Part of a small language model's weights.
Size: 12 layers, width 160, 5 heads of 32, MLP 448 SwiGLU, vocabulary 1024, 4.17M parameters.
Architecture: LayerNorm before each block, learned positions, biases, tied embeddings.
Training: a variant of Muon for these matrices, 127M tokens, 3885 steps.
MLP neurons of a small language model. Each row is named by its layer, matrix (gate and up: input weights; down: output weights) and neuron, and shows model dimensions 16-143. Each number is 128 + 32 x the weight over its row's rms, rounded and kept within 0 to 255. A neuron's up and down rows have the sign that makes its largest values positive.
After each neuron's rows, "fires on" lists the tokens most often at its 100 highest values on Wikipedia text that the model never trained on; "fires in" lists the words (lower case) most often at its 100 highest values on Wikipedia text that the model never trained on.

L2.gate333 [107  88 117 112 102 154  96 187 123 165 167 123  95 162 133 108 164  83 133 160  74  99 142 129 155 123 149 171 164  84 169 162  58  81 140 101 135 134 125 150 109 159 180 145 142 123  72 121  93 120 171  95 111  92 135 156 107 145 152 137 121 164 108 164 139 125 181 120 129 115 119  85  95 100 145 118 151 172  74 136 126 193 148 155 110 139 188 118 119 139 118 135 138 166 146  34 179 129 132 112  59 120 120 150 121 134 106  65 126 138 130 120 200 162 156 155 109 112 128 100 170 116 106  99 121 122 134 104]
L2.up333 [112  90 145  63  44 109 119 168 159 132 163 148 132  71 188 167 111 135 120 149 146 176  98  80 117 110 160  98 189  90 110  96 148  77 143 119 129  87 114 147 152  89 157 114 145 107 114  95 168 153  75  91 138 179  95 118 126  97 138 169 130 137 157 121 108  83 171 125 136 120  99 160 115 152 132  72 233  88 126 112 129  97 163 128 127 189 104 110 169 185 140 128 209 133 118  83 130 100  90 103 131 195 158 163 154 117 101  99  77 132 162 109  93 110 141 146 121  84  97 139 174 148 133 149 139 126 104  78]
L2.down333 [162  66 123 119  98  76 146 140 161 127 100 137 126  75 140 184  71 127  98  97 170 152 101 140  55  93 169 100 161  81  67 120 179 102 134 124 100 110 118 117 102  98 130 132 170  91 121  99 142 143 140 115 140 173 139 113 141  82 124 131 152 112 113 136  87  74 131  95 115 162 161 140 132 159  83 179 147 102 162 156 111 108  84 106 183 215 178 125 114 108 185  78 174 137 164 122 109 143  91 143 151 132 190 109 142 154 118 116  95 161 171 139 171  89 113 157 144  82 127  88 164 132 176 176 129 143  91 123]
fires on: "ile", "use", " n", " University"
fires in: "while", "because", "galileo", "museum", "university", "never"

L4.gate268 [129 179 137 109 150  73 170  66 133 145 125 148 114  99 103 172 115 179 132 153  30 148 158 130 124 119 162  62 163 122 146 115 102 148 146 151 168 127 140 104 146 105 148 101 118  95 145 155 123 140 142  63 107 190  74 167 167  83 109 123  82  71 133 116 123 148 120 161 124 128 154 208 151 119 127 131 191 133 155 156 112 102 127 165 130  43 159 130  64 108 183 101  63 204 144 128  82 116 169  97 112 111 133 166 125 128 170  98 130 125 100 180  92 161 129  75 132 115  94 156 155 113  93  77 162 174 102 147]
L4.up268 [ 92  85 101 115 124  78 125 143 130 121  96 114  62 132 184 129 121 136 145 108 164 194 158 154 128 114 140 122 117  80 110 153 151 112 147 123  94 154 139 166 207 119 131 121  88 112 124  60 156  84 111  77  96 115 154 134 139  88 202 154  91 134  64 129 176 143 151 210 105 101 134  97 140 162 105  60 155 147 160 115 140 123 148 120 154 195 163 131  91 141 124 183 154 116  98 130 133 140  94 159 122  99  65 122 122 155  98 155 136 116 169 124  58  95  89 113  98  83 162 168 148  79 189  99 133 144 149 132]
L4.down268 [ 68  98 118 160 142 136 110 152 145 133 130 136 136 153 141 154 129 112 138 175 148 156  90 144 134  66 184 160  96 109 118 106 116 178 146 146 177 111 163 127 107 133  69 123 108 151 147  91 171 127 150 181 130 144  85 160 145 147 153  65 159 148 102 202 145 140  89 175 130 129 127  73 107 148 101 124 135 134 145  93 154  98 129 181 117 159 115 112 127 169  96  70 111 164 123 212 112 212 112 162  90  93  99 116 100 138 130 101 136 139 149  76 176 132  70  79  92 141 113 161 155 155 131 149  75 117 137 103]
fires on: " in", "amily", "ies", " of", " more", "ub"
fires in: "in", "family", "species", "of", "more"

L2.gate421 [146 110 133 130  75 146 130  76 168 107 124 155 128 155 148 104 141 101 167 180  47 132 121 146 126 118 120  77 142 117 128 136 139 130 136 130 106 124 118 177 152 137 100  60 108 108 117  12 132 140 115 135 119 163 102 150 145 153 124  99 104  94 129  69 152 146 129 168  77 104 174 127 116 105 112 144 189  95 217 161 110  60  86 136 118 148 178 149 135 104  82 163 134 120 148  86 134 172 137 166 180 113 130 183 142 189  91 138 103  72 144 170 169 124 113 114 131 117 111 101 156 130 139  78 141 132 139 135]
L2.up421 [149 136 124 129 137 165 132 152 143 109 125 187 136 193 187 138 129 136 212 100 100 133  95 132 103  97 121  96 170 111 139 118 104 145  98 121  71  92 141  92 180 151 115 172  84 147 128  37 137 133 140 165  79 181 114  86 120  83 101  88  93 126 124 131 123  89 113 160 143 156 183 141 167  70  85 112  96  62 213 160 143  58 113 139 122 143 149 154 151  90  86 144  89 155 103 103 122 137 130  81 180 135 131 166 140 143 142 120 120  78 102 127  99 106 148  84 100  98 106  92 162 132 120 152 134 106  94 108]
L2.down421 [101 184 101 106  97  97 135 208 133 155 159 105 121 139  88 143 173 139 171 147 148  70 117 151 113 120  72  95  86 108 131 162 124 185 224  85 104 126 136 121  94 129 101 219  94 106 171 175 121 156 100  80 179 171 160 131 179  99 141 115 130 141 154 120 129 133 148 123 150  96 121  90 211  96 114 133 153  96  91 152 128  96 131 110  79 177  84 174 135 137  85  80  98 129  75 169 163 122 138 108 100 119 140 143 154 152 134 125  74 113 130 121 155 179 154 120 169 152 107 105 131 163 113 153 101  76  90  67]
fires on: " with", " of", " by", " loc", " in", " the"
fires in: "with", "of", "by", "located", "in"

L2.gate372 [147 135 102 142 138 103 142  85  51 148 115 149 110 139 114 146 122 143 117 180 111 151 124 130 115 167  85  87 123 160 153  62 115 229 163  68 136 199 129 113 171 128  96  59 121  84  89 125 153  92 155 136 140 132 116 142 130  96  96 134 137  58  97  85 167 111 183 132 139 150 208  89 118 114 135 158 129 139 127 181 106 138 101 132 155 152 176 146 123 134 159 162 168 127 117 129 134  63 123 113 161 128 117 199 151 124  91 112 120 128 214 134 150 145 104 108 209 109 128 159 128 144 151 109 123 111 110 161]
L2.up372 [143 138 148 129  76  98 173 143  88  98  70 164 162 134 162 170  97 198 191 133  56 121 179 110 111  82 121  81 129 109 112 133 107 180 117 116  97 100 131 105 118 141  90 118 116 173 151 127 155 132 120 171 132 195 139 153 129 151  87  98  69  90 158 117 106 104 109 100 108 123 109 162 108 148 132 174 116 132 135 155  90 107 149 125 134 101  98 154  83 117  75 126 119 109 190 163 146  66 125  81 102 114 125 137 120 132  65  90  82 134 124 134 117  94 115 139 140  71 161 117 118 122 204 108 181 160 130 175]
L2.down372 [153 143 143 142  92 192 148 209 128  96  69 136 146 173 162 110  95 140 161 130 121 123 215 126 155 148 163 108 111  95  96 166 147  95  62 159  82 132  95  97 146 105 138 105 133 143 136 114 117 123 159 191  78 142 124  94 128 146  86  57  88 155 107 140 183 115 189  42 170 107  93 137  82  92 160 120  94 120 127 147 137 165  83 105  97 103 169 153 111 109 128 180 139  82 132 123  95  95 147 118 144 138 168 124  79 111  83 154 131  80  84 183 163 124  96 128 124 150 167  79 118 127 164 118 161  75 149 132]
fires on: " also", "amily"
fires in: "also", "family"

L2.gate108 [ 94 131 149 167 154 167 124 105 150 138 162 101 119 125 155 121 137 173 121  66 176 165  81  82 133 110 192 139 132  72 114 124 160 112 155  77 174 113 133 159 117 141 195 122  88 180 186 153 129 112  85 113 171  92 225 131 144 143 161  87 154 103  48 108 157 152 121 103  90 174 130 115 107  79 102 127 125 170 123 106 134 151 142 136  95 123 145 130 134  43 137 149  98 196 119  81 170  72  94  76  60 139 146 135 139  91 159 133 150  96 211  94 156 104 143  78 132  77 122 116 209 132  92 138 129 117  99 121]
L2.up108 [160 128 164  98 140 147 161 143 153 135 137  96 123 125 165  78 116 164 141  78 188 101 109  36 188 111 121 171  88 129 109 112 159 118 107 114 156 149 168 163 137 175 142 154 113 115 133 184  97 139 156 162 174 115 172 116 165 158 112 103  96  66 106 113 148 134 137  87 140 109 196 129 139  62 172  90  84 141 161 164 122 117  87 148  98  76 146 106 115  95 106  98  98 170 125 110 139 123 104 116 107  91  89 109 130 138 125 209 160 123 146 107 142 123 185 106 173  99 124  97 140 153 118 141 141 133 101 152]
L2.down108 [171 149 111  82 121 139 147 133 164 142 121  62 147 158 156 104 108 136  96  73 204 102 177  87 158 109 177 102  90 160 157 108 170  90  59 134 112 143 184 127 141 115  87 107 109 127  95 134  94 196 159  70 122 107 117 122 123 131  39  93 101 113 136  87 140 140 103 125 136 132 103  96 149  66 192 125 103 161 140 139 143 154 137 121 132 123 127 138 193 149 108 126 133 112 165 123 127 108  70 104 204 109  89 154 147  92 163 153 153  72 191 104 104 128 148 128 142 142 119 120 125  91 111  98 107 103 124 134]
fires on: " after", "fter", "fore", "ember", " by"
fires in: "after", "before", "member"

L9.gate361 [131 140  84 164 159 142 148  71  82 129 117  74 178 166 151 137 128 109  75  94 123  97 112  74 135 116  95 177 130 128  89 115  92 122 130 115  73 125 155 151 138 164 142 123 173  76 145 148 161 115 160  63 148 160 118 193 116 143 101 138 146 102 156 126  97 116 144 166 135  66 125 144  55 130 164 144 102 195 146 146  96 141 132 160 118 119 137 162 123 167  79 149 197 112 132 122 161 157 158 143  61 135 117 174 142 136 115 107  72 125 107  76 120  96 157 174 172  99  43 170 120 107 177 122 187 138  82 151]
L9.up361 [120 186  70 160 115 104 170 153 144  97 148 163  85 156 119 184  87 165  94 124 124  52 158 125 154 166  91 138  91 125 178  88 127  87 192 118 159  83 129 133 149  82 157 165 166 135 125 147 141 127 111  81 118  77 136 121  75 152  93  70  87  46 181 153 152 144 155 126 119 136 146 122 128 105 116 109  91 131 101 147  94 157 172 126 129 152 121 155 129 146 170  85 151 106 135  86 160 144 197 155 139 122  78 162 187 122 115  98  72 128 138 107  97 160 146  98 153 183 106 113 149 162 150 109  66  76  83 170]
L9.down361 [124 119 119  91 134  98 154  65 159 131 138 133 127 114 116 199 163 140 243  96  90 142 154 122  89 133 102 144 126 110 126  85 141 105 153 116 174 133 126 153 161 155 135 125  89 113  96 111  75 141 120 105 137 116 126 173 149 107  87 143 150 183 143 129 142 113 111 113 124 175  99 123 110  79 130 147 135 137 139 140 118 126 103 165 125 130 166 110 176 109 131  81 175 178 149 115 166 125 122  94  84  93 120 107  96 155 201 126 150 144 169 135 107 109 125 111  72 228 153 172  95  89 179 102 102  40 102 176]
fires on: " a", " the"
fires in: "a", "the"

L4.gate411 [126 146 143  99  98  82 120 150 132 167  92 159 109 118 143 102 108 182  72 179 103 128 174 147 137  88 123 133 150 163 118 166 108 183 118 108  91 177 104 193 112 185 120 102 104 223 172 117 145 105 126 157 139 131 142 127  82  71 101 142 151 153 125 117  82  83 150 127 116 132 153 111 164 147 105 172 166  98  96 182 108 126  83 134 184 162 107 137  61 175 144 116 104 137 122 147 181 153 151  56 131  78 125 150  80 176 155 109 124 191 165 165 119 103  79  90 113 121 154 152 166  86 158  99 117 137 121 157]
L4.up411 [ 87 140 153  95 155 139 125 136 103 122  71 121  87 156 145  84 149 165 130 119 154  78 175 147 122  98 120 118 146 132  77 160 103 143 122 122 194 112 140 127  93 138 155 103  46 158 123 193 142 107 114  63  69 108 118 155  96 171  87  95  87 133 121 176 102 158 188 162  98 167 124 178 106 168 105 147 130 164 118 120 123 152 133 167 121 111 180 118 166 136  92 118 126 145 175  73 108 139 127 134 117  92 118 159 138 130  90 129  64 150 190 189 148 167  75 127 147 185 140 105 122 165 148  80 125  71 106 126]
L4.down411 [152 158 144 128 117  93 116 151 126 123 106 133 138 128 140 101  92 157 119 120 122 156 164 118  52 102  94 138  96 180 121 136  70  81 154 150 115 152 170 112  97 156 126 130 135 178 179 158  59 145 126 105  92 128 123 124 135  41 119 100 178 153 157 157 147 125 112 175 193 206 138 100 172 149 157 149 132 116  91 126 138 180 130 104 123  98  91 138 156 112 101 118 144 108 146 106 141 122 140 130 146  83 128 134 138 146 106 141  70 140 137 156 170 166 127  99 123 161 111 125  86 113 229 131  98  65  53 131]
fires on: " is", " are"
fires in: "is", "are"

L2.gate274 [ 91 103 121  94 146 109 189 110 160 136 166 104 139 144 105  36 134 158 127 139 152 104  68 162 155 130 133 143 136  89 116 143  73  97 188 135 206 127 141 117 136  72 133 169 121 106 154 187 106 129  80 124 142 136 122 164  88 127 152 184  75  85 120 126 149 162 153 122 111 141  92 162 133  95 115 139  89 132 101 148 146 161 109 127 162 153 133 131  96 133 199 149 124 165  90 110 199 114 144 132 131 144 137 158  94 136  97  72 114  36 184 108 139 128 133 117 113 137 105 135 194 115 168 117 113  94 148 146]
L2.up274 [129 108 106  89 142 164 158 143  94 157 158 116 152 138 128  76 124 192 120 209 114  82  91  86 120 101 145 126 149 108 161 151  71  90 207 147 178 121 152  88 111 168  85 161 137 126 199 167 110 159  95 145 151 122 109 147  78  63 111 146  92 106 119 129 115 169 126 134 159 137 121 155 130 148 108 191  90 171 120 168  97 110 104  94 164 173 140 134 156 185 197 134 104 159  72 132 119 120 161 123 108 114 111 161  92 122 123  70  75  78 162  89 120 106 124 131 144 176  87 157 161  87 158 147 105 114 138 186]
L2.down274 [106 115 105 120 112 139 129 166 172 116  98 160 124 147 130 131 113 161 119 130  90 102 120  93 116 130 164 112 140 185 105 172 115  82 135 209 134 109 181 156 144 106 162 107 163  93  94 113  86 106  88 125 188 188 163 116 133 106 144 198 129 110 156 129  99 154 129 132 130 138  98  67 177 133  70 130 121 189 184 127 116 148 102 160 123  68 112  71 137 202 138 122 103 128 121 150 105 145 104 174 109 138 110  65 101 115  88 143 138 158 118 125 114 118 108 132 139 106 131 132 105 139 155 118 110 125 103 139]
fires on: " a", " were", "igh"
fires in: "a", "were", "high"

L4.gate255 [137 132 169 204 142  86 158  79 118  85 166 142 137 167 154 141 128 145 145 171  94 207 148  86 155 132  89 111 122 120  88 122 108 135 140 133  92  91 136 130 146 137 120 132 136 140 160 152 152  68 130 100 135  81 141 195  72 153 121 158 141  74  89 107 143 127 144 139  62 108  91 127  88 120 190 117 106  92 160 125 126 157  70 134 105  96 115  93 145 154 160 118 106 141  95  95 155 120  92 124 118 148 173 161 106 128 140  30 165  75 177 169 124  71 164  97 131 117  85 135 133  81 145 126 178  97 144 214]
L4.up255 [161 113  91 144 106 119 114 127 107 101 170 110 163 137 201  27 115 117 154 145 103 167 142 114 117 126 153 137 142 106 167 114 120  97 150 128 155 151  97  85 160 182  96 147 160 100 137  64 162 110 159 172 184 106 108 161 112  88  90 123  97 147 151 105 158 130 133 112  99 146  84 129 157  82 144 189 129 104 121 144 117 141 130  92 160  95 115 121 117 137 151 104 159 143 189 110 136 109 131 176 143 140 133  96 121 105 200  82  84 160 133 148  83 176 186 137 147 135 120  88 142 125  92 168 118  90 137 197]
L4.down255 [140  84  78 116  96 113 144 107 175 169  94 164 205 107 108 153  65 152 103 134 130 118 104 173  93  79 169 116 163 155  73 155 178 109 125 162  96  94 136 151 137  94 166 106 124 110 134 123 123 157 120 116  87 155 105 163 156 170 131 164 157 139 137 142 178  97 119  93 141 136 127  96 140 126  78 167 107 198 149 106 127 149  52 111 160 118 105 111 101 140 202 156 169 122 154 130  72 140 162 158 102 120 165 137 147  98  64  86  95 156 145  65 140 131 118 137 113 122 105 121 141  78 154 186 103  75 102  95]
fires on: " a", "A", "q", "ur", "The", "re"
fires in: "a", "sq", "american", "the", "area"

L2.gate76 [ 93 117 121  98 101 101 141 151  80 133 175 110 170 117 137 140 176 146 178 147 133  90 110 104  86 198 160 216 206 116 109 129 155 163  86 172 170 154 151 124 118 128 100 174 119 123 140 139  89  52 119 143 101 155 132 136 109 182 115 136 121 155  67 175 147  79 160 119 100  94 150 106  81 129 123 118 119 148  88  85 139 146 122 140 116 163  93 138  32 169 117  95 135 159 133 141 110  94  99  87 149 150 151 170 145 114 144 171  58 148 143 135 173 156  73 115 129 118 114 166 148 178  56  61  98  93 153 133]
L2.up76 [ 99 154 132 134 115 101 166 199 105 115 157 159 126 129 141 140 143 146 176 114  80  73 146 100 107 110 148 138 184 123 137 106 159 149  92 144 136 183 109 124 144 115 107 146 111 108 100 175 109  52 137 188  89 163  91 169 117 157  74 122 100 139  70 165 138  82 221 112  65  93 107 105 140 156 132 149 154 142 112 120 107 159 155  94 124 144 147 176  67 157 105  94 138 121 110 127  93  58 159  93 106 149 138 189 125 130  84 181  93 144 172 132 172 143 100 119 115 105 109 130  63 165 106  73 133 103 130 208]
L2.down76 [171  98 128 176  56 121 150 184  76 137  81 122 156 106 136 135  66 122 118  62 128 109 133 124 139  83 122 108 160 105 154 138 142 147 121 178  96 145 157 131 126 145  99  86 139 132 124 165 124 104 121 104 131 168 152 135 132 134  92 133 107 136 137 161  74 141 135 153 152 111  94  85 191  88  40 166 202 148 143  98 164 143  71  74 164  84 165 102 125  81 128 126 123 135  95 138  93 115 175 143 127 140  92 139 169 159  62 136 124 126 144 153 174 166 149 118 176 118 197 138  63  59 175 129 134 186 140 126]
fires on: " also", " been"
fires in: "also", "been"

L4.gate216 [154 128 132 139 112 136 146 148  63 113 160 121 102 124 197 166  87 166  90 177 138  89  89 154 137 126 141  87 167 126 103 157 122 197  93 158 141 149  92 154 153  43 136 160  57 164 211  88 118  64 125 121  75 107 125 110 174 154 150 133  93 150 121 147 143  96 135  74 102 136 160  76 142  98 154 140 135 151 126 146 124 116 141 121 102 158 163 134 113 105  79 108 125 102 142 123 148  40 143 160 124 160 141 149 110 132  84 145 107 128 131 118 162 123  82 122 110 105  95 106  97 107 118 149 192 132 155 233]
L4.up216 [176 152 124 105 106  78 139 113  99 163 162 119 105  86 150 165  61 165  91 146  84 172 116 107 125 148 142 128 181 113 171  73 177 142  98 127 113  91  99 125 134 154 103 131 117 105  86 109  70 159 151 149 100 179 142 110  94 102 127 117 126 178  85 141 142 100 185 149 112 169 109 167 135 121 101 142 114 119  61 152 153 115 153 132 139 120 112  88  92 145 102 116 202 193 126 173  99  77 193 144 113 147 123 134 131  97 118  68 148 144 116 114  87  80 122 157 207 147 102 174 106 184 109  96 120  67 114 147]
L4.down216 [109 124  61 116  34 111 102 157  87 172  93 107 125  77 169 128 148 108 165 122 113 124 168 137 142 180  79 136 134 160 130 147 141 139 125 179 110 124 136 112 106 160 129  90 117 130 148 155  88 182 127  99 157 120 116  64  96 124  61 112 116 100  82 131 163 144 159 104 123 173  81 142 150  68 149 164 133 117 122 100 161 196  97 190  86 132 151 109  90 119 164 106 138 133 141 113 119  65 102 114 140 170 109 127 139 129  96  84 189 130 113 121 110  91 174 182 204 137 140 102 173 109  61 140 147  95 132 125]
fires on: " also", "ollow", " not"
fires in: "also", "following", "not"

L2.gate110 [130  83 192 149  76  98 149 140 118 140 143 156 125  82 146  88 133 148 139 101 106 107 107  78 148 128 137 124 150 138 225  61 125 133 122 138 124 145  76 107 145 145 142 126 157 127 123  51 150 115 116 154 137 163 113 173 189 147  86 144  90 134  74 117 181 109  50 116 141 146  81 115 107 145 142 115 149 107 105 137 104 220 133 132 162 100 115 161  74 104  98 195 127 124 172 124 163  87 111 109 110 129  75  93 130 128  96 142 140 109 178  69 147 124 183 106 146 130 161 132 232 178 153 128 139 159 134 118]
L2.up110 [141  54 123 139  98  73 153  66 125 134 170 167 106 153 129  62 148 120 156 138 135 150  58 113 143 163 186 151 131  99 138 137 127 120  95 160 131  82 121  39 135 132  97 172  84 139 137  91 146 140 144 111 155 142 122 115 129 158 122 142 129 114  91 103 150  82  88 135 136 129 136 152 107 135 129 143  50 132 150 105 143 190 108 174  84  46 121 159 118 125 120 139 118 178 147  67 168  86 118  82  88 139 118 149 110 136  89 121 140 129 162 144 169  87 154  97 171  53 123 118 210 159 166 150 116 141 154 123]
L2.down110 [132 119  92 184 145 144 191 101 124 171 151 103 114 134 145 167 109 159 147 115 118 102 135  71 118 107 194  39 140 117 145 122 161 143  65 141  82 111 130 112 177 146 123 128 140  76 107 153  67 174 195 126 206 108 120  89 167 148  98  99 115 105 134 119 159  77 122 103 167  84 142  84 105  93 105 169 108 156 125 162 104 189 121 158 202 157 130 165 188 121 143 117 103 120 166 113  97 126 124  91 110 167 175 150 118 119 137 112 151 148 108 126 169  95 151 125 142 131 118 109 133 118 121 159 111 176 118 115]
fires on: "ile", "fore", "fter", "uring"
fires in: "while", "before", "after", "galileo"

L9.gate278 [126 195 116  87 109 123  68 139 118 106 136 151  78 129 145 135 176 125  59 145 104 161 120 175  73 111 147  91 125 197 144  72 108 183 125 153 134 144 165  88 116  76 124 122 141 171 126 130 106 165 139 118 133 141 102 155 133  99 147 129 149 119 138  67 122 124 121 102 110 138 114 141 123 135 139  86 108  72 170 139 154  94 125 102 156 126  56 165  98 158 168 128  80  83  66  54 129 125 195 116 139 171 114 123 140 134 157 191 145  68 149 108 134 121 117  71 128 139 113 140 190 118 134 147 116  90  91 166]
L9.up278 [107 125 164  91 194 134  87 124  58  81 120 136  65 110 169 131 175  96 159 145 177 165  88 157 141 175  87 132 134 137  91  94 171 138 120 124 140 155 118 111  90 113 135  88 136 123 137 172 141 117 151 135 136 124 103 155 207 171 106 113 179 114 105 112  68 121 112 216 105 164 119 130 142  82 119 126 158 146 164 149  94 140 111 154 156 120 132 171 163 169 162 102 141 119 100 119 136 101  99 117 145  61 119 143 133 167  89 203 124 134 114 154 122  79  90 148 147 143 125 160 114 167 120 144 168 152  95 139]
L9.down278 [ 54 117 140 155 119  72 107 133 119 138 175 111 113  90 138 113 115  85 129 139 124 183 143 157 137 170 199 125  99 168 100 147 150 130  47 135 115 174 124 103  94  84 172 108 109 141 110 128 199 141 184 162 115 119 158 156 116 128 162 193 104  94 131 158 143 150 112 137  69 135  86  63 158 117 109 150 108 157 124  86 186 153 141  79 155 101 138  89 131 138 125 109 108 132 150 114 126 163 159 100  88  94  90 169 142 119  96 134 171 116 139 138 117 184  84  99 143 153  69 109 124  88  82  83 213 117 111 154]
fires on: " on", "it", " en"
fires in: "on", "onto"

L9.gate70 [110 177  97  77  78  69 128 138 115 143 118 117  82  87 122 162 105 135 126 149 126  73 155 123 109 168 105 182 114 138 109 140  99 110 123  85 137 115 210 198 130 123 121 119 179 131 119 125  82  79 100 122 168 134 104 168  52 124 138 158 141 152 155 114 113 153 138 143 101 107 133 169 134 143 132 136 168 141 135 151 152 116  84 165 148 140  55 125 116 167 115  64 161 117  96 124 173 140 202 137  76 179  91 106 102 117 131 113 144 157 117 154 120 130 181 131 172  79 123 159 122 129 163  99 138  59 129 145]
L9.up70 [178 141 129 138 100 146 139 123 148 103 120 102 162  75 182 137 145 117  86 149 124  86  97 117 111 138 129  79  94  95  98 157  72 127 169 191 166 123  95 152  99 152 128 157 135 113 147 106 116 132 111 131 157 150  41 160 145 114 109  99 146 120 182 127  71 143 135 132 148  80 110 184 126 106 115 139 176 122  94 129 171 147  98  91  81 124 110 131 106 178 127 122 109 169 156  91 159 125 177 129 134 120 118 158  26 130  92  83  82 154 198 150 126 169 138 161 212 134 140 157 145 170 120 163 184  90 106 112]
L9.down70 [148 109  87  83 140 137 128 121 177 154 102 143 118  95 158 161 112 161 130 131 152 143 116 135 132 156 109 178 109 135  54 169 125 174 162 168  83 157 152 187  71 142  90 153 109 107 121 123  83 126 121  47 181 148  67 133 145 126 105 140 143 134 178 106 150 147 134 149 181 101 136 113 175  60 152 177  98 135 158  77  95 194  93 167 133 114  98  68 137 107 101 100 161  69 165  53 136 128 115 167 117 124  88 121  60  91  99 127 158 176 162  75 158 159 128 185 153  86 104 130 152 163 140 139 114  98  93 149]
fires on: " a"
fires in: "a"

L2.gate129 [125 114 145 173 193  94 173 132 157 128  82 177 175 149 193  93 139 156 146 163 175 158 154 177 131  88 167 122 170 189 122 151  96 129 137 116 172  85 129 133  76  86 152 112  90 145 155  91 160  50  91 119 118 155 157 115 187 136 118 143 131 128 111 186 164 117 124 139 109 133 120 155 159 168 134 150  97 118 108 168 131  90 144  98 116 125 156  89 103 138 103 109  79  74  86  52 136  80 157 139  88 135  53 119 124 140 111 127 121 139 130  79 146 172 159  84  68 145 126 129 140 161  84 132 109 107 136 137]
L2.up129 [181 146 139 150 168 100 106  91 128 142  48 149 170 166 156 105 115 169 142 153 160 172 143 164 134  92 150  64 119 115 103 122 133 103  72  97 164 103 147 114  75  89 136 105 112 133 166 172 135  70  62 126 121 146 113 128 167 121 135 144 139 118 163 175 136 134 109 100 116 202 154 204 209 121 132 114 130 112 161 150 138  72 153  73 105  98 176  91 177 150 133 114 146 107 125  74 141  75 111  97 121 102 136 106 118 158 143 166 101 159  94  77  80 123 146 136  81 137 125 145  78 108 113 134 168  98 154 127]
L2.down129 [155 140 146  91 162  97  90 131 141 117 118 121 112 181  77  91  92 160  85  90 127 239 166 117 167 113 112 127 174 152 150 143 130  76 125 118 108 179 208 128 100  48 157 105 104  68 158 167 139 146 114 136 137 127 115 119 175  88  99  62 150 109  91 134 100 144  89  92 113 144 123 103 164  79 135 107  78 150 109  88 148 151 118  81  74 142 128 133 163 171  98 109 161 177 121 131 112 101 106 105 151  94 171 111 107 136 141 138 127 157 133 138  76 153 104 145 119 156 137  99 111 106 130 146 141 167 148 144]
fires on: " are", " is", " between", " loc", " of", " sc"
fires in: "are", "is", "between", "of", "located", "area"

L7.gate52 [167 141 159 179 108 104  51 205 126 130 111 157 110 134 111 165 117 122 169  94 113 136 122 135 152 125  98  80 132 192 159 107 138 114 141 152  73 119  99 143 129 160 115 175 166 167 113 136 112 155  97  82 143 150 101 157  93  99 110  79 108 109 168 101  85 112 130  99 107 120 166 139 176  80 133 182 161 179 168 144  68 106 126  12 180  88 129  94 130  90  98 144 101 163 116 123  32  87 157 139 109 165 146 125 148 194 136 129 123 152 129 156 170 121 117 116 154 104 132 165 118 106  60 152 181 109 147  97]
L7.up52 [113 109 138  92  99 153 215 135  93  63 128 112  98 162 212 111 173  96 163 116 157 108 133 154 107 139 144 205 119 144 188  89 127 191 166  72 127 116 139 105 155 121  76 156 137 161 139 113 161 148 140 104 148 106 195 114 106 131 110 155 150 128 117 160 116 112 109 127 163 122 101 164 147  95 112 133 117  80 101 160 134 138 109 164 150  90 109 105 167 181 152  84 107  65 160 128 146 108  63 113 112  88  93 120 152 141 134  56 145 157 103 118 128  79  66 147  73 141 157 108 108 120 165 179 119 102 136 155]
L7.down52 [127 109  87 166  88 104 154 161 135  90 166 163 137  91 110 120  91 138 141 177 142 100 126 155 141 137 106 196  91  95 176 129 163  97  84 111  93 131 144 167 169 202 185 128 141  76 127  89  70  56 146  88  74 129  96 131 121 176 134  76 164 143 112 156 104 146  94 125 108 118 113 104 155 169 116 141 164 107 188  92  83  73 126 152 113 115  81 156 114  72 139 133 149 173 142 136 158 141 129 139 171 153  80 116  93 106  97 100 102 157 142 169 186  97 163 167 170  89 146  87 101 129 103 127 129 142 143 109]
fires on: " the", "ork"
fires in: "the", "york"